python train.py --hidden_size=384 --num_key_value_heads=6 --norm="layernorm" --norm_eps=1e-06 --attn_scale=0.125 --parallel_block=false --init_std_o=0.0 --init_std_up=0.0247 --lr_head=0.00882 --max_grad_norm=0.5 --final_lr_fraction=0.0 --batch_tokens=65536 --dataset="wikipedia_en"
MLP neurons of a small language model. Each row is named by its layer, matrix (up: input weights; down: output weights) and neuron, and shows model dimensions 208-303. Each number is 200 + 40 x the weight over its row's rms, rounded and kept within 0 to 999.
After each neuron's rows, "raises" lists the tokens whose logits its output raises most directly, leaving later layers aside.

L6.up1340,238,230,213,146,203,225,150,179,259,185,157,177,164,209,145,282,210,136,178,187,182,261,210,201,149,204,171,245,178,243,198,151,180,177,228,188,198,212,239,216,232,286,153,185,271,251,250,185,179,189,214,219,172,187,154,198,226,198,228,147,228,252,141,209,254,179,204,131,274,190,193,188,205,239,173,189,192,193,185,270,212,183,158,153,199,182,203,209,181,225,195,216,167,187,234,247
L6.down1340,128,192,188,129,265,250,259,221,162,260,207,115,158,249,271,177,206,178,244,205,213,203,186,165,249,246,235,188,134,288,266,149,222,258,174,231,139,199,182,177,180,201,241,206,256,225,232,280,216,235,166,158,175,235,188,158,184,176,270,161,212,219,160,168,145,167,218,208,237,173,164,174,168,215,218,201,164,189,209,230,119,167,202,182,232,182,164,206,199,199,187,231,189,223,224,213
raises: "\n\n", " In ", " These", " They", " The album"

L5.up50,293,160,239,104,209,198,207,184,164,243,160,153,101,209,190,200,212,254,183,271,171,224,237,192,174,258,225,186,171,286,178,188,147,217,193,217,196,208,158,167,153,146,100,205,151,258,225,219,230,237,148,292,211,193,199,270,176,182,209,191,204,230,240,208,208,256,274,287,208,171,169,212,151,249,121,276,219,248,129,238,194,196,134,174,262,190,224,187,169,166,165,215,250,252,197,186
L5.down50,233,218,178,175,193,158,126,210,184,224,191,220,188,150,204,175,193,194,193,202,252,170,198,228,199,207,223,152,165,237,250,171,156,233,157,109,187,213,154,192,245,214,175,176,152,197,195,246,243,181,207,244,214,208,285,225,180,159,153,209,246,266,233,206,185,191,234,167,250,210,207,196,166,277,212,244,177,148,230,150,176,211,173,224,217,202,187,149,181,174,230,193,309,198,186,170
raises: "iggest", " oldest", "'s first", "orst", "ighest"

L7.up1152,219,245,236,158,151,222,254,217,142,227,195,159,237,225,166,217,218,218,271,175,249,168,222,155,198,234,228,169,146,147,182,194,206,178,227,191,201,216,191,111,215,206,202,196,221,165,203,239,168,202,157,169,212,200,171,182,187,192,265,160,195,176,162,270,207,138,214,200,184,227,137,210,201,208,242,210,236,171,208,195,189,222,197,181,201,242,243,209,108,193,256,204,199,186,243,180
L7.down1152,188,209,298,173,221,200,274,202,188,199,207,201,206,185,279,216,148,154,269,184,196,195,148,186,208,227,212,179,247,249,226,172,217,203,187,233,209,174,243,202,234,233,293,291,139,160,94,189,180,234,178,162,148,180,209,188,98,202,163,187,172,249,186,151,193,236,249,211,203,276,189,173,233,216,159,198,184,267,215,242,185,226,149,176,176,156,147,203,188,193,227,213,167,243,165,183
raises: " In ", "\n", "\n\n", " years later", " On "

L7.up1376,211,141,249,211,247,261,148,207,211,234,296,222,250,251,146,225,188,216,191,188,168,250,187,199,207,290,236,233,166,174,189,238,221,186,239,174,218,217,162,267,273,103,248,139,222,245,139,212,200,200,211,210,215,218,156,208,192,208,216,177,103,179,162,213,236,223,160,219,131,241,216,288,163,212,137,90,164,269,188,218,171,252,136,272,202,173,209,123,234,208,217,191,218,251,132,167
L7.down1376,233,163,170,205,223,234,212,146,189,201,240,179,254,274,238,250,203,232,168,229,117,259,169,216,287,164,186,155,189,174,273,175,176,247,226,235,254,174,241,247,285,97,225,141,94,183,248,165,145,179,195,267,184,156,215,204,230,174,166,174,166,182,202,211,234,205,172,241,170,196,274,194,155,236,145,77,187,187,147,231,199,167,209,207,172,173,219,227,214,186,228,190,170,140,179,130
raises: "ate", "ates", "ising", "ating", "ate."

L6.up604,209,166,186,225,195,204,163,176,136,126,263,190,183,226,181,194,154,279,209,203,196,137,244,207,233,181,280,227,143,163,223,206,209,187,211,154,107,181,170,199,118,310,179,176,158,146,154,169,257,195,193,214,210,100,215,166,159,119,196,190,170,163,204,245,202,232,224,195,194,136,170,192,177,139,237,218,221,240,205,248,229,234,169,201,243,261,209,165,196,177,183,268,211,159,269,236
L6.down604,159,179,221,178,244,209,190,172,183,159,217,230,173,245,114,188,166,152,139,136,276,208,284,254,231,189,185,293,209,177,218,239,219,239,220,146,128,199,183,286,219,185,277,171,217,158,230,162,197,218,219,166,141,269,244,138,183,138,167,118,217,201,178,172,248,151,231,134,181,165,124,167,146,177,184,240,239,245,207,214,177,260,154,127,187,202,190,259,233,230,277,190,281,169,228,202
raises: " United States.", " United States", ", United States", " Australia.", "adelph"

L5.up792,206,169,204,126,164,243,216,207,230,166,212,118,200,252,219,197,203,179,235,248,157,188,261,177,169,188,211,177,191,222,186,210,198,192,130,258,213,174,228,149,188,202,165,197,160,256,188,220,192,152,182,236,203,212,179,157,180,219,209,189,189,156,237,167,204,174,201,179,193,196,298,203,194,230,182,268,188,138,178,230,196,113,229,213,223,197,174,152,200,204,240,195,108,198,232,214
L5.down792,281,187,123,235,127,262,251,190,193,134,162,163,170,180,213,197,219,234,226,173,225,204,125,250,209,259,207,219,149,222,214,215,242,187,236,191,105,166,174,113,163,174,171,154,242,227,243,275,115,174,129,189,141,179,206,241,231,242,253,146,163,141,168,189,183,173,163,229,170,203,229,213,180,228,236,211,220,205,191,216,250,193,247,188,237,209,221,207,234,228,239,208,169,173,164,261
raises: " career==", "== Career ==", " ===", " ==", "==="

L7.up595,246,157,149,197,207,201,210,233,159,247,194,192,221,238,187,200,195,156,255,198,145,271,247,210,232,142,178,191,216,188,213,213,241,212,187,285,196,216,148,229,181,172,295,150,238,200,214,152,219,190,211,215,149,156,247,194,243,114,176,191,173,167,210,283,223,236,187,231,206,174,265,257,181,233,229,192,157,209,227,143,246,226,213,214,188,188,262,275,208,208,199,180,198,251,122,246
L7.down595,182,155,212,136,238,178,238,258,213,301,252,165,229,257,232,230,186,127,277,219,116,245,213,224,213,143,156,165,188,225,158,173,218,230,176,234,271,199,177,255,198,264,214,139,246,197,169,180,154,184,225,220,229,195,165,154,268,91,165,113,154,244,245,235,232,252,178,210,72,229,267,213,178,230,180,195,143,220,212,127,174,207,220,240,187,203,166,201,198,163,214,139,183,263,186,204
raises: "ed the", "ed his", "ed to the", "ed to", "ed from"

L7.up1201,193,202,232,175,214,217,158,206,172,143,147,193,201,236,153,210,235,242,102,128,193,296,182,213,202,165,211,261,132,190,179,251,260,189,173,218,262,170,239,231,171,263,224,201,172,217,149,261,239,193,189,162,204,232,284,256,170,194,158,156,252,170,295,243,197,173,172,215,223,165,232,266,201,220,246,226,237,197,195,200,204,188,191,177,280,183,282,200,210,220,199,193,182,149,188,189
L7.down1201,178,261,120,223,155,150,252,203,146,177,229,154,215,256,160,203,149,226,168,135,194,243,185,214,223,147,264,203,273,192,189,177,174,247,218,173,180,180,130,161,195,159,208,149,216,174,219,216,163,73,208,202,194,223,165,168,181,204,227,224,165,179,174,185,240,218,207,208,127,192,205,195,127,235,260,220,299,186,255,175,207,140,277,255,254,217,186,195,232,206,142,231,269,181,211,211
raises: "u", "z", "k", "u.", "ual"

L7.up110,189,229,129,219,198,237,230,215,158,195,183,249,220,180,185,274,280,260,191,138,231,170,211,216,202,246,195,157,193,210,156,184,209,166,194,205,196,209,156,199,213,172,193,228,185,159,205,202,190,201,209,185,156,236,255,150,198,184,249,176,197,285,182,258,169,185,236,262,180,109,229,250,232,108,234,200,200,149,206,204,178,246,182,195,159,186,252,242,159,199,160,203,309,181,184,165
L7.down110,179,193,167,236,193,184,169,268,198,199,213,242,177,251,211,165,263,224,205,207,176,154,152,162,209,186,189,214,229,203,228,204,299,171,225,197,254,229,260,241,275,233,162,115,231,174,199,215,248,248,249,147,206,196,150,203,215,178,180,242,282,226,220,241,170,88,182,180,172,245,225,233,181,219,155,187,210,209,272,153,199,157,234,257,205,195,215,174,256,215,177,176,290,117,253,228
raises: "ians", "jects", "ants", "ances", "ences"

L4.up1409,221,266,139,213,227,159,181,181,183,176,163,177,195,162,240,158,166,136,200,220,177,154,283,277,185,118,202,210,202,167,187,187,169,285,253,226,238,273,238,169,230,201,220,166,113,177,169,229,177,220,208,221,118,287,240,126,200,275,225,173,235,278,147,179,208,159,174,233,187,196,193,168,203,219,192,157,160,184,243,183,148,190,295,215,233,131,245,174,238,180,147,219,229,262,220,272
L4.down1409,166,183,210,177,240,203,184,259,105,218,331,172,172,149,259,258,193,193,207,290,241,233,217,170,163,114,199,217,210,153,188,215,263,211,196,197,250,218,173,168,176,169,180,242,181,145,209,163,183,258,224,200,241,220,196,181,196,93,207,210,201,199,216,168,154,208,158,236,183,175,137,193,223,228,217,192,139,113,211,235,221,184,233,342,235,242,173,223,204,241,202,156,225,252,220,234
raises: "ware", "ward", "view", "ause", "ulf"

L6.up1214,217,174,212,205,228,208,215,288,161,233,211,212,212,172,42,220,197,180,198,250,218,183,226,162,204,178,190,187,180,222,170,130,204,239,212,194,197,212,151,177,112,154,186,206,198,197,157,112,209,173,134,140,217,170,182,198,201,203,246,260,168,245,225,212,175,229,195,194,167,170,207,206,189,85,221,235,197,130,172,253,256,150,185,233,193,266,232,178,201,233,118,221,204,240,259,154
L6.down1214,221,240,179,248,258,262,196,187,210,203,194,190,146,248,146,226,193,191,111,230,153,180,227,219,232,176,194,240,199,245,212,203,165,236,214,239,238,198,101,271,126,189,266,231,223,130,171,183,159,267,247,155,224,180,217,208,225,174,202,196,170,211,194,218,176,208,266,181,157,227,197,187,228,122,200,270,157,204,156,251,227,161,183,211,177,264,220,219,229,293,178,170,251,189,256,236
raises: " of ", ": ", "): ", "$", "ight: "

L7.up1172,237,196,220,208,173,145,194,188,149,168,221,218,125,137,168,218,233,262,238,148,275,241,245,185,198,214,199,159,143,258,253,189,152,140,217,228,203,232,234,270,213,247,270,169,291,240,196,207,197,228,214,195,212,219,183,211,219,177,210,206,235,174,187,170,171,129,175,166,232,187,222,216,159,243,301,193,224,239,172,240,213,148,211,152,175,198,205,213,194,188,177,227,153,241,83,185
L7.down1172,164,200,235,144,255,215,175,209,232,240,185,217,178,211,140,230,95,213,220,232,143,198,226,189,176,174,217,219,214,242,217,200,211,232,197,203,260,134,203,139,247,207,237,134,171,208,152,195,214,297,212,194,251,147,191,219,223,175,169,176,267,226,224,193,181,285,240,143,175,107,238,185,238,226,251,144,301,235,128,343,179,213,142,255,136,238,206,309,200,220,191,226,183,186,107,143
raises: "umber", "ered", "are", "ized", "ów"

L5.up1170,190,221,278,147,213,268,193,197,238,202,225,215,153,265,159,232,215,142,270,164,201,212,228,193,207,226,228,213,228,213,154,223,153,153,215,213,127,202,151,171,183,216,256,212,218,191,209,246,232,198,204,139,197,231,252,164,150,176,200,175,186,185,250,212,195,147,206,247,224,194,204,182,366,180,261,186,141,174,241,189,213,204,187,239,177,230,215,115,181,176,233,123,233,261,170,226
L5.down1170,254,177,140,265,161,235,174,289,234,124,199,190,188,214,194,244,249,236,190,209,205,223,181,181,183,232,245,259,204,189,231,207,251,141,232,203,197,240,254,226,222,185,223,228,222,149,254,109,178,249,169,129,190,212,195,127,204,284,216,231,212,209,256,193,188,234,298,177,147,230,206,159,151,222,164,201,231,168,174,234,202,152,211,222,159,193,165,229,216,186,157,218,322,151,246,202
raises: ") | ", "C | ", "\" | ", "ers | ", "son | "

L6.up1031,279,178,216,244,260,215,120,227,183,260,221,186,95,220,176,179,186,202,117,152,176,175,280,200,246,188,183,180,172,185,174,217,207,224,217,215,139,240,134,170,192,301,186,146,140,132,276,154,214,149,184,144,231,199,214,241,243,234,192,151,194,212,185,300,187,192,285,245,140,209,205,257,219,184,207,232,216,143,143,248,188,201,167,138,170,194,191,188,203,245,254,189,192,147,197,238
L6.down1031,251,235,132,213,192,147,184,204,223,187,239,159,193,152,186,177,230,214,208,154,168,220,88,219,228,252,198,172,190,178,261,239,335,232,186,223,182,187,188,221,189,161,174,181,262,181,179,189,194,154,229,205,146,144,229,174,178,193,189,208,169,187,126,188,123,270,154,218,121,242,206,225,175,240,237,231,202,182,203,171,215,189,258,152,232,271,139,153,166,183,179,147,239,179,263,96
raises: "ly.", "ly ", "ly", "ł", " sold"

L7.up559,251,234,214,243,197,242,178,164,187,195,187,200,174,205,159,267,191,168,197,226,219,293,265,249,204,157,187,141,195,150,201,216,291,237,250,199,148,172,179,231,233,216,181,262,235,145,171,251,213,147,154,145,129,177,159,237,208,191,222,229,154,186,186,194,154,248,253,215,223,263,228,166,145,136,228,192,237,149,210,171,192,209,272,176,167,169,235,185,245,154,212,161,237,157,193,200
L7.down559,109,185,202,188,234,210,132,191,206,245,254,250,213,188,139,275,188,130,240,135,219,162,219,132,162,206,199,249,187,202,187,222,187,293,74,230,135,193,161,178,255,183,247,239,186,190,173,185,194,227,172,195,178,169,184,200,183,177,193,195,153,197,156,171,277,179,237,206,229,227,194,281,177,136,211,157,159,246,135,166,186,218,232,216,245,138,193,130,189,209,165,206,127,235,222,214
raises: " to S", " to", " to their", " to the", " to the "

L7.up1058,204,210,155,267,226,222,232,196,195,175,213,203,233,275,238,246,234,150,190,212,207,145,233,244,250,213,224,239,214,154,139,200,243,229,201,187,184,178,237,179,165,242,181,90,204,208,110,214,262,171,214,202,251,130,251,270,200,136,250,244,233,230,175,183,190,185,173,140,239,202,183,152,149,234,167,156,269,196,208,143,177,210,227,263,204,150,195,119,197,121,106,256,221,129,200,250
L7.down1058,131,237,248,179,267,141,188,249,174,182,229,176,193,261,260,199,221,218,98,211,242,181,187,168,195,167,182,226,177,252,157,156,195,234,204,243,156,106,272,184,194,222,220,198,173,171,156,252,221,166,204,171,223,222,224,205,242,198,203,240,193,237,215,175,199,186,193,139,242,94,175,221,176,210,222,190,306,241,201,166,233,251,236,275,329,129,259,225,157,218,191,278,235,160,179,232
raises: "The", "On ", "\"", "On", " ==="

L7.up422,215,101,118,177,158,206,178,184,136,243,222,212,299,235,137,252,163,147,192,231,204,263,163,213,247,240,223,165,207,201,157,144,229,194,156,95,211,227,182,242,168,165,223,241,93,176,197,136,222,188,184,155,227,217,263,209,209,155,204,192,205,267,162,147,219,173,232,239,97,217,192,207,265,251,141,163,187,246,204,251,206,219,185,231,174,262,196,265,213,203,201,280,174,156,116,169
L7.down422,252,178,247,230,139,135,251,184,207,218,152,211,268,208,146,181,234,277,150,191,220,201,261,217,164,202,144,216,176,190,165,196,174,270,137,241,216,175,226,221,176,162,201,324,159,186,120,170,197,180,194,166,134,179,172,246,164,176,178,213,153,290,182,189,145,229,178,170,213,184,242,287,222,200,146,201,192,245,226,192,178,219,198,201,186,233,274,110,208,204,160,213,145,189,201,196
raises: ": ", ":", ": G", "): ", ": \""

L7.up704,174,158,284,191,239,232,182,111,156,179,230,193,163,245,226,210,210,247,160,187,193,212,195,208,142,182,186,167,211,174,209,174,260,165,199,212,205,219,233,187,214,198,180,161,221,215,225,222,168,165,169,176,185,116,186,222,258,215,121,281,134,195,187,211,127,202,170,218,203,260,193,247,196,219,186,213,258,238,222,174,211,206,199,208,223,240,151,145,200,199,142,210,315,209,149,127
L7.down704,204,243,211,142,228,160,276,152,167,190,189,187,210,256,179,161,187,189,250,207,181,221,151,195,223,175,203,216,197,174,94,224,205,188,239,256,192,107,262,209,161,207,165,246,181,184,173,198,200,105,196,251,235,250,238,179,149,212,216,257,233,176,250,187,154,238,236,210,181,244,159,207,192,246,238,235,183,131,197,246,160,218,172,157,136,218,199,243,140,246,233,144,248,157,124,160
raises: "ion of", "ion", "ion of the", "emb", "ion and"

L6.up495,213,214,224,211,175,150,241,205,218,206,237,149,162,188,210,200,192,171,201,235,229,186,161,198,181,274,173,252,201,158,178,207,108,190,214,197,232,229,144,175,128,165,149,200,166,201,168,210,208,203,162,239,249,226,246,235,153,189,156,208,276,211,184,207,142,111,206,133,228,248,170,217,165,185,94,212,213,166,184,223,247,200,178,229,192,201,191,221,225,158,171,208,218,236,240,179
L6.down495,172,222,261,254,180,178,256,253,184,257,247,225,159,175,299,250,222,183,176,153,253,157,145,209,159,181,203,223,249,121,176,193,208,263,219,235,124,152,107,172,219,176,203,194,212,161,120,188,229,241,205,209,196,277,244,201,192,153,136,184,207,160,142,177,223,249,219,211,200,223,109,109,185,161,136,180,156,217,199,189,270,230,247,236,236,233,203,181,224,156,230,196,226,188,217,201
raises: " to", " to win", " to get", " to become", " to have"

L7.up1433,206,162,201,152,180,140,171,268,125,138,218,236,235,273,228,254,184,199,215,190,204,269,210,208,195,252,164,213,217,167,152,189,188,109,140,204,254,170,182,201,211,204,241,288,131,200,165,180,178,201,205,170,206,182,228,80,215,242,210,216,188,220,165,152,151,180,256,156,163,86,216,207,199,200,204,189,204,234,187,274,184,204,205,178,236,214,198,172,290,96,227,192,159,197,179,283
L7.down1433,207,196,225,227,234,128,199,204,149,140,169,195,196,270,200,236,232,239,192,162,211,166,154,211,176,199,170,227,207,178,208,178,216,160,213,173,238,175,207,202,202,262,273,271,147,218,163,209,187,201,236,123,161,166,183,168,155,252,223,257,176,222,237,207,105,217,238,182,183,141,252,232,207,206,196,191,248,184,207,303,208,206,208,151,192,160,152,180,235,184,229,185,180,160,257,225
raises: " in ", " in June ", " in February ", " in July ", " in October "

L6.up622,226,270,205,208,149,227,198,203,186,261,218,152,223,209,74,204,198,232,185,148,204,175,155,137,193,194,167,188,257,239,175,188,156,242,164,244,204,152,277,205,163,218,257,224,165,131,234,168,217,249,229,177,176,198,220,258,316,200,227,173,99,172,249,232,198,184,171,223,148,163,198,297,190,132,238,211,211,196,211,240,182,206,235,148,196,179,155,142,257,127,169,214,191,228,153,235
L6.down622,241,219,147,153,169,213,257,189,226,247,151,197,197,247,214,245,211,188,198,158,203,231,171,157,153,145,191,212,201,211,164,205,247,271,215,271,253,202,184,175,207,219,203,223,149,145,214,214,207,148,174,171,119,207,241,173,219,209,204,128,236,220,161,182,143,161,234,276,86,178,150,236,275,211,185,248,162,175,208,113,236,213,240,155,212,220,152,224,212,145,169,191,254,171,153,200
raises: "ly", "ly.", "ly ", "ately", "ively"

L7.up692,241,179,199,174,212,145,219,195,213,201,175,164,207,202,265,185,249,194,202,191,199,190,163,201,186,174,239,205,185,219,183,238,245,226,180,196,257,203,232,248,213,261,176,207,213,282,162,138,252,247,149,212,170,147,223,167,253,197,237,164,150,267,273,173,223,152,137,130,185,195,239,179,161,210,202,141,178,180,160,217,203,182,179,188,197,233,177,215,167,207,199,174,238,203,157,172
L7.down692,209,160,155,168,196,200,189,229,227,190,158,204,170,123,170,276,174,166,205,134,95,152,172,226,246,192,205,226,220,208,209,212,248,163,197,273,199,221,213,213,213,177,229,229,188,129,218,209,183,176,190,198,187,175,264,193,248,198,260,185,131,152,234,170,171,182,78,155,195,194,217,224,216,172,143,202,226,225,200,181,200,185,225,158,181,162,263,214,220,177,154,238,221,201,291,223
raises: "==History==", "s==", "== History ==", "| ", "ious"

L7.up1199,183,199,258,218,217,264,217,186,173,197,221,225,213,234,228,235,115,197,203,262,189,230,195,238,189,189,227,216,164,102,300,199,263,223,219,246,192,128,210,221,306,176,181,157,236,233,230,214,221,192,252,140,209,241,159,239,192,135,228,199,212,262,224,224,110,155,190,183,233,197,112,208,202,240,177,252,207,189,261,155,271,129,251,218,162,165,163,135,236,184,260,201,198,198,226,162
L7.down1199,169,190,199,205,267,136,192,153,167,179,257,218,198,225,164,200,216,234,226,188,173,154,190,216,222,195,218,167,142,167,253,219,236,186,261,194,193,153,266,210,190,213,118,157,145,227,224,166,229,191,205,191,240,211,235,216,191,233,229,111,230,247,123,237,204,179,255,178,214,206,187,183,241,241,254,197,229,230,224,149,232,158,230,133,164,169,164,175,243,184,243,157,205,191,190,147
raises: " with the", "ing with", " with", " with her", " between"

L6.up419,244,194,185,220,158,177,242,145,205,214,149,169,300,216,242,270,153,141,205,128,171,239,215,200,152,188,198,168,191,184,154,136,252,143,150,224,258,211,140,266,195,266,203,209,171,281,247,321,187,221,241,170,172,159,168,202,138,153,228,222,226,221,177,208,253,183,183,250,152,196,211,192,276,169,230,182,210,165,268,216,266,205,144,158,205,134,209,160,168,181,224,173,139,158,193,145
L6.down419,241,208,217,180,165,197,190,244,211,138,209,203,300,248,270,205,183,177,210,228,225,218,107,181,224,191,205,239,184,214,209,198,231,194,274,174,119,203,215,177,183,211,281,286,209,153,165,129,160,243,159,234,138,222,214,183,183,244,244,189,171,175,259,81,258,170,179,205,217,176,192,154,302,246,173,219,268,198,170,172,184,196,138,214,218,200,188,125,121,121,195,166,249,198,220,246
raises: " and the", " and", " however", " and education", " and "

L7.up1410,227,207,193,196,145,196,184,219,203,197,160,193,149,186,152,259,219,177,280,193,247,164,223,175,200,239,200,235,171,246,177,233,243,247,199,211,111,247,282,196,276,242,206,172,185,191,237,61,130,159,203,194,215,192,229,162,227,250,180,199,224,235,235,174,126,203,225,170,220,212,224,180,183,227,153,138,259,227,183,226,210,195,310,133,198,230,232,101,170,254,216,167,142,183,207,187
L7.down1410,196,288,200,168,212,208,158,154,184,196,134,188,164,190,164,233,213,180,273,201,251,167,161,138,213,221,202,267,179,261,118,242,223,219,258,275,218,195,294,234,260,249,115,216,134,196,166,159,200,199,161,240,148,251,212,164,223,247,189,251,153,208,245,246,180,191,212,178,215,190,240,206,194,226,195,169,140,202,165,242,245,250,229,130,171,225,237,202,105,189,185,150,198,209,226,195
raises: "ronze", "ecause", "ottom", "reak", "ordered"

L7.up1440,324,173,200,168,162,259,186,229,124,223,189,169,221,186,256,190,200,193,247,228,226,234,146,196,164,150,225,191,198,217,226,174,296,135,219,272,195,169,156,189,131,156,171,197,263,145,199,126,185,173,180,191,157,204,242,164,177,233,282,194,185,232,156,141,265,219,210,162,210,167,197,154,235,157,188,286,202,197,151,189,201,251,179,232,241,177,216,153,191,238,146,92,202,196,213,150
L7.down1440,291,194,150,184,160,232,234,295,176,158,114,157,219,252,202,120,210,185,174,219,221,127,226,230,263,143,189,215,257,249,220,197,184,193,263,176,242,216,169,215,247,185,134,191,149,162,230,198,156,222,159,232,168,195,169,224,186,215,267,293,197,208,201,157,170,245,209,166,273,181,215,217,144,195,190,151,209,263,195,165,175,225,318,265,223,179,135,177,200,167,188,153,157,203,185,252
raises: " than", " except", " than the", ", including", "hip"

L7.up1431,258,211,256,197,129,236,215,216,236,234,228,196,218,231,180,204,202,145,277,195,222,223,273,271,137,269,174,223,229,179,195,212,239,257,154,202,265,236,174,179,191,202,133,241,129,235,134,271,234,228,246,221,184,190,209,234,274,199,220,194,256,226,163,206,203,231,235,182,196,213,215,228,183,195,214,114,235,175,225,187,212,229,169,221,236,274,166,159,199,197,149,164,201,191,207,203
L7.down1431,164,238,268,131,169,188,222,203,251,156,175,218,159,238,195,197,165,218,231,180,197,191,259,230,185,144,178,188,263,178,170,246,191,177,134,189,262,154,105,186,154,213,156,203,206,159,170,194,211,305,223,280,185,200,242,154,166,192,162,220,201,137,134,221,210,121,218,194,141,145,231,107,133,153,281,239,205,176,195,186,268,249,219,170,237,199,124,191,174,285,174,152,214,210,225,225
raises: " for", " for an", " for a", " for this", " for the"

L6.up1227,168,249,158,236,229,221,177,156,206,279,288,223,156,192,213,224,309,203,148,204,209,167,84,219,211,220,152,250,129,188,179,232,188,175,179,173,210,184,217,140,226,203,166,193,189,180,174,147,224,196,101,150,213,177,176,201,140,258,212,204,205,184,252,200,215,214,198,195,208,192,206,218,210,188,217,140,189,209,206,243,202,174,188,219,255,193,201,196,241,221,196,176,174,181,186,251
L6.down1227,140,173,151,217,228,233,211,265,206,245,215,224,182,167,187,196,195,227,119,292,175,189,170,197,259,171,243,194,226,241,138,235,228,151,252,163,181,277,148,150,214,99,174,237,163,281,123,170,180,305,190,216,228,199,204,202,221,210,175,185,149,241,235,197,228,180,178,153,159,135,272,165,145,214,160,154,178,183,240,206,199,212,205,183,262,122,197,224,188,211,148,149,156,175,192,185
raises: "ation", "ation and", "ation.", "aries", "isation"

L7.up338,230,252,131,166,271,169,214,266,158,188,183,181,200,227,203,229,252,214,224,194,206,219,176,228,234,202,200,133,213,218,218,136,142,207,222,171,175,185,175,123,215,233,201,198,168,253,218,217,206,194,227,231,243,259,155,194,195,228,199,228,212,208,229,213,189,187,196,230,219,179,264,192,227,219,165,180,255,163,252,258,249,199,179,179,219,197,166,163,170,177,202,147,255,219,182,170
L7.down338,200,233,162,247,224,148,232,210,173,215,220,213,204,197,255,188,265,182,231,176,146,212,144,205,203,203,222,176,257,168,226,205,203,144,267,225,190,163,201,195,189,207,247,256,209,249,229,229,192,185,255,215,201,275,150,161,227,207,210,209,147,209,138,232,152,213,206,188,238,161,268,218,205,224,209,168,245,194,250,227,270,182,140,155,151,146,209,189,262,225,241,151,233,185,180,150
raises: "EO", "ographer", "writer", "hold", "aker"

L7.up482,242,200,216,125,311,172,149,213,181,216,194,192,200,253,169,236,243,207,241,141,237,243,230,179,187,229,251,174,202,256,194,217,223,161,182,197,218,226,274,140,189,226,279,134,212,178,263,118,146,199,186,192,215,217,244,218,178,202,208,167,176,202,227,208,165,212,239,189,211,230,208,123,186,252,252,287,214,203,226,245,133,182,181,139,164,228,206,143,135,162,228,151,117,182,207,305
L7.down482,181,202,250,185,320,202,165,194,150,242,185,157,164,269,157,189,277,221,283,268,218,183,236,164,180,163,169,242,208,261,184,208,203,212,144,218,149,195,266,155,183,258,284,192,210,125,204,170,142,218,248,266,188,210,180,156,207,220,255,170,214,176,192,180,233,218,228,231,180,159,170,127,215,235,213,194,219,189,115,192,191,216,159,159,184,210,172,269,156,260,276,266,109,235,132,175
raises: " It was", " It is", "\n\n", " Its", " The"

L7.up1057,217,309,191,165,189,217,195,181,136,170,192,241,204,212,181,180,172,240,238,274,220,195,206,222,156,158,193,152,134,160,190,194,145,197,211,250,240,255,231,151,175,141,159,245,165,191,175,170,192,135,240,196,191,232,188,194,209,218,166,242,179,199,260,219,168,262,265,221,167,259,213,171,142,175,242,183,206,258,166,164,204,202,210,254,252,210,189,239,140,241,276,213,223,202,191,193
L7.down1057,216,236,190,166,157,202,189,185,178,160,157,162,160,251,132,197,127,189,250,169,206,168,193,230,163,209,248,192,250,218,228,224,222,242,207,173,214,194,185,125,143,226,205,200,175,218,168,222,250,224,197,173,297,205,293,164,157,244,211,169,235,120,157,227,181,271,297,179,126,171,267,172,229,196,236,170,234,194,181,263,168,224,249,153,222,215,183,189,187,191,150,133,213,234,226,206
raises: " for", " for the", " for an", " for their", " for his"

L7.up963,191,152,259,171,224,214,196,144,188,155,166,192,230,244,163,183,194,171,215,133,152,199,153,196,223,153,103,159,122,130,174,174,183,147,194,164,188,159,204,230,209,186,208,227,246,216,242,194,215,219,168,123,167,232,226,249,183,221,178,260,228,214,187,146,185,241,159,228,181,339,304,215,120,148,221,209,256,210,241,168,270,197,233,164,253,184,243,199,191,256,231,213,191,196,238,231
L7.down963,236,212,187,156,210,185,222,155,136,240,138,181,255,227,208,190,197,233,169,174,103,156,206,195,206,155,191,272,239,185,193,188,252,151,176,157,239,184,104,230,194,236,188,221,206,214,262,243,282,200,152,236,189,176,228,172,193,181,212,153,174,202,191,114,211,229,185,228,174,234,240,194,190,214,165,208,252,147,143,208,237,176,262,259,302,208,245,171,202,225,186,242,226,182,167,207
raises: "ight", "arly", "aster", "up", " his"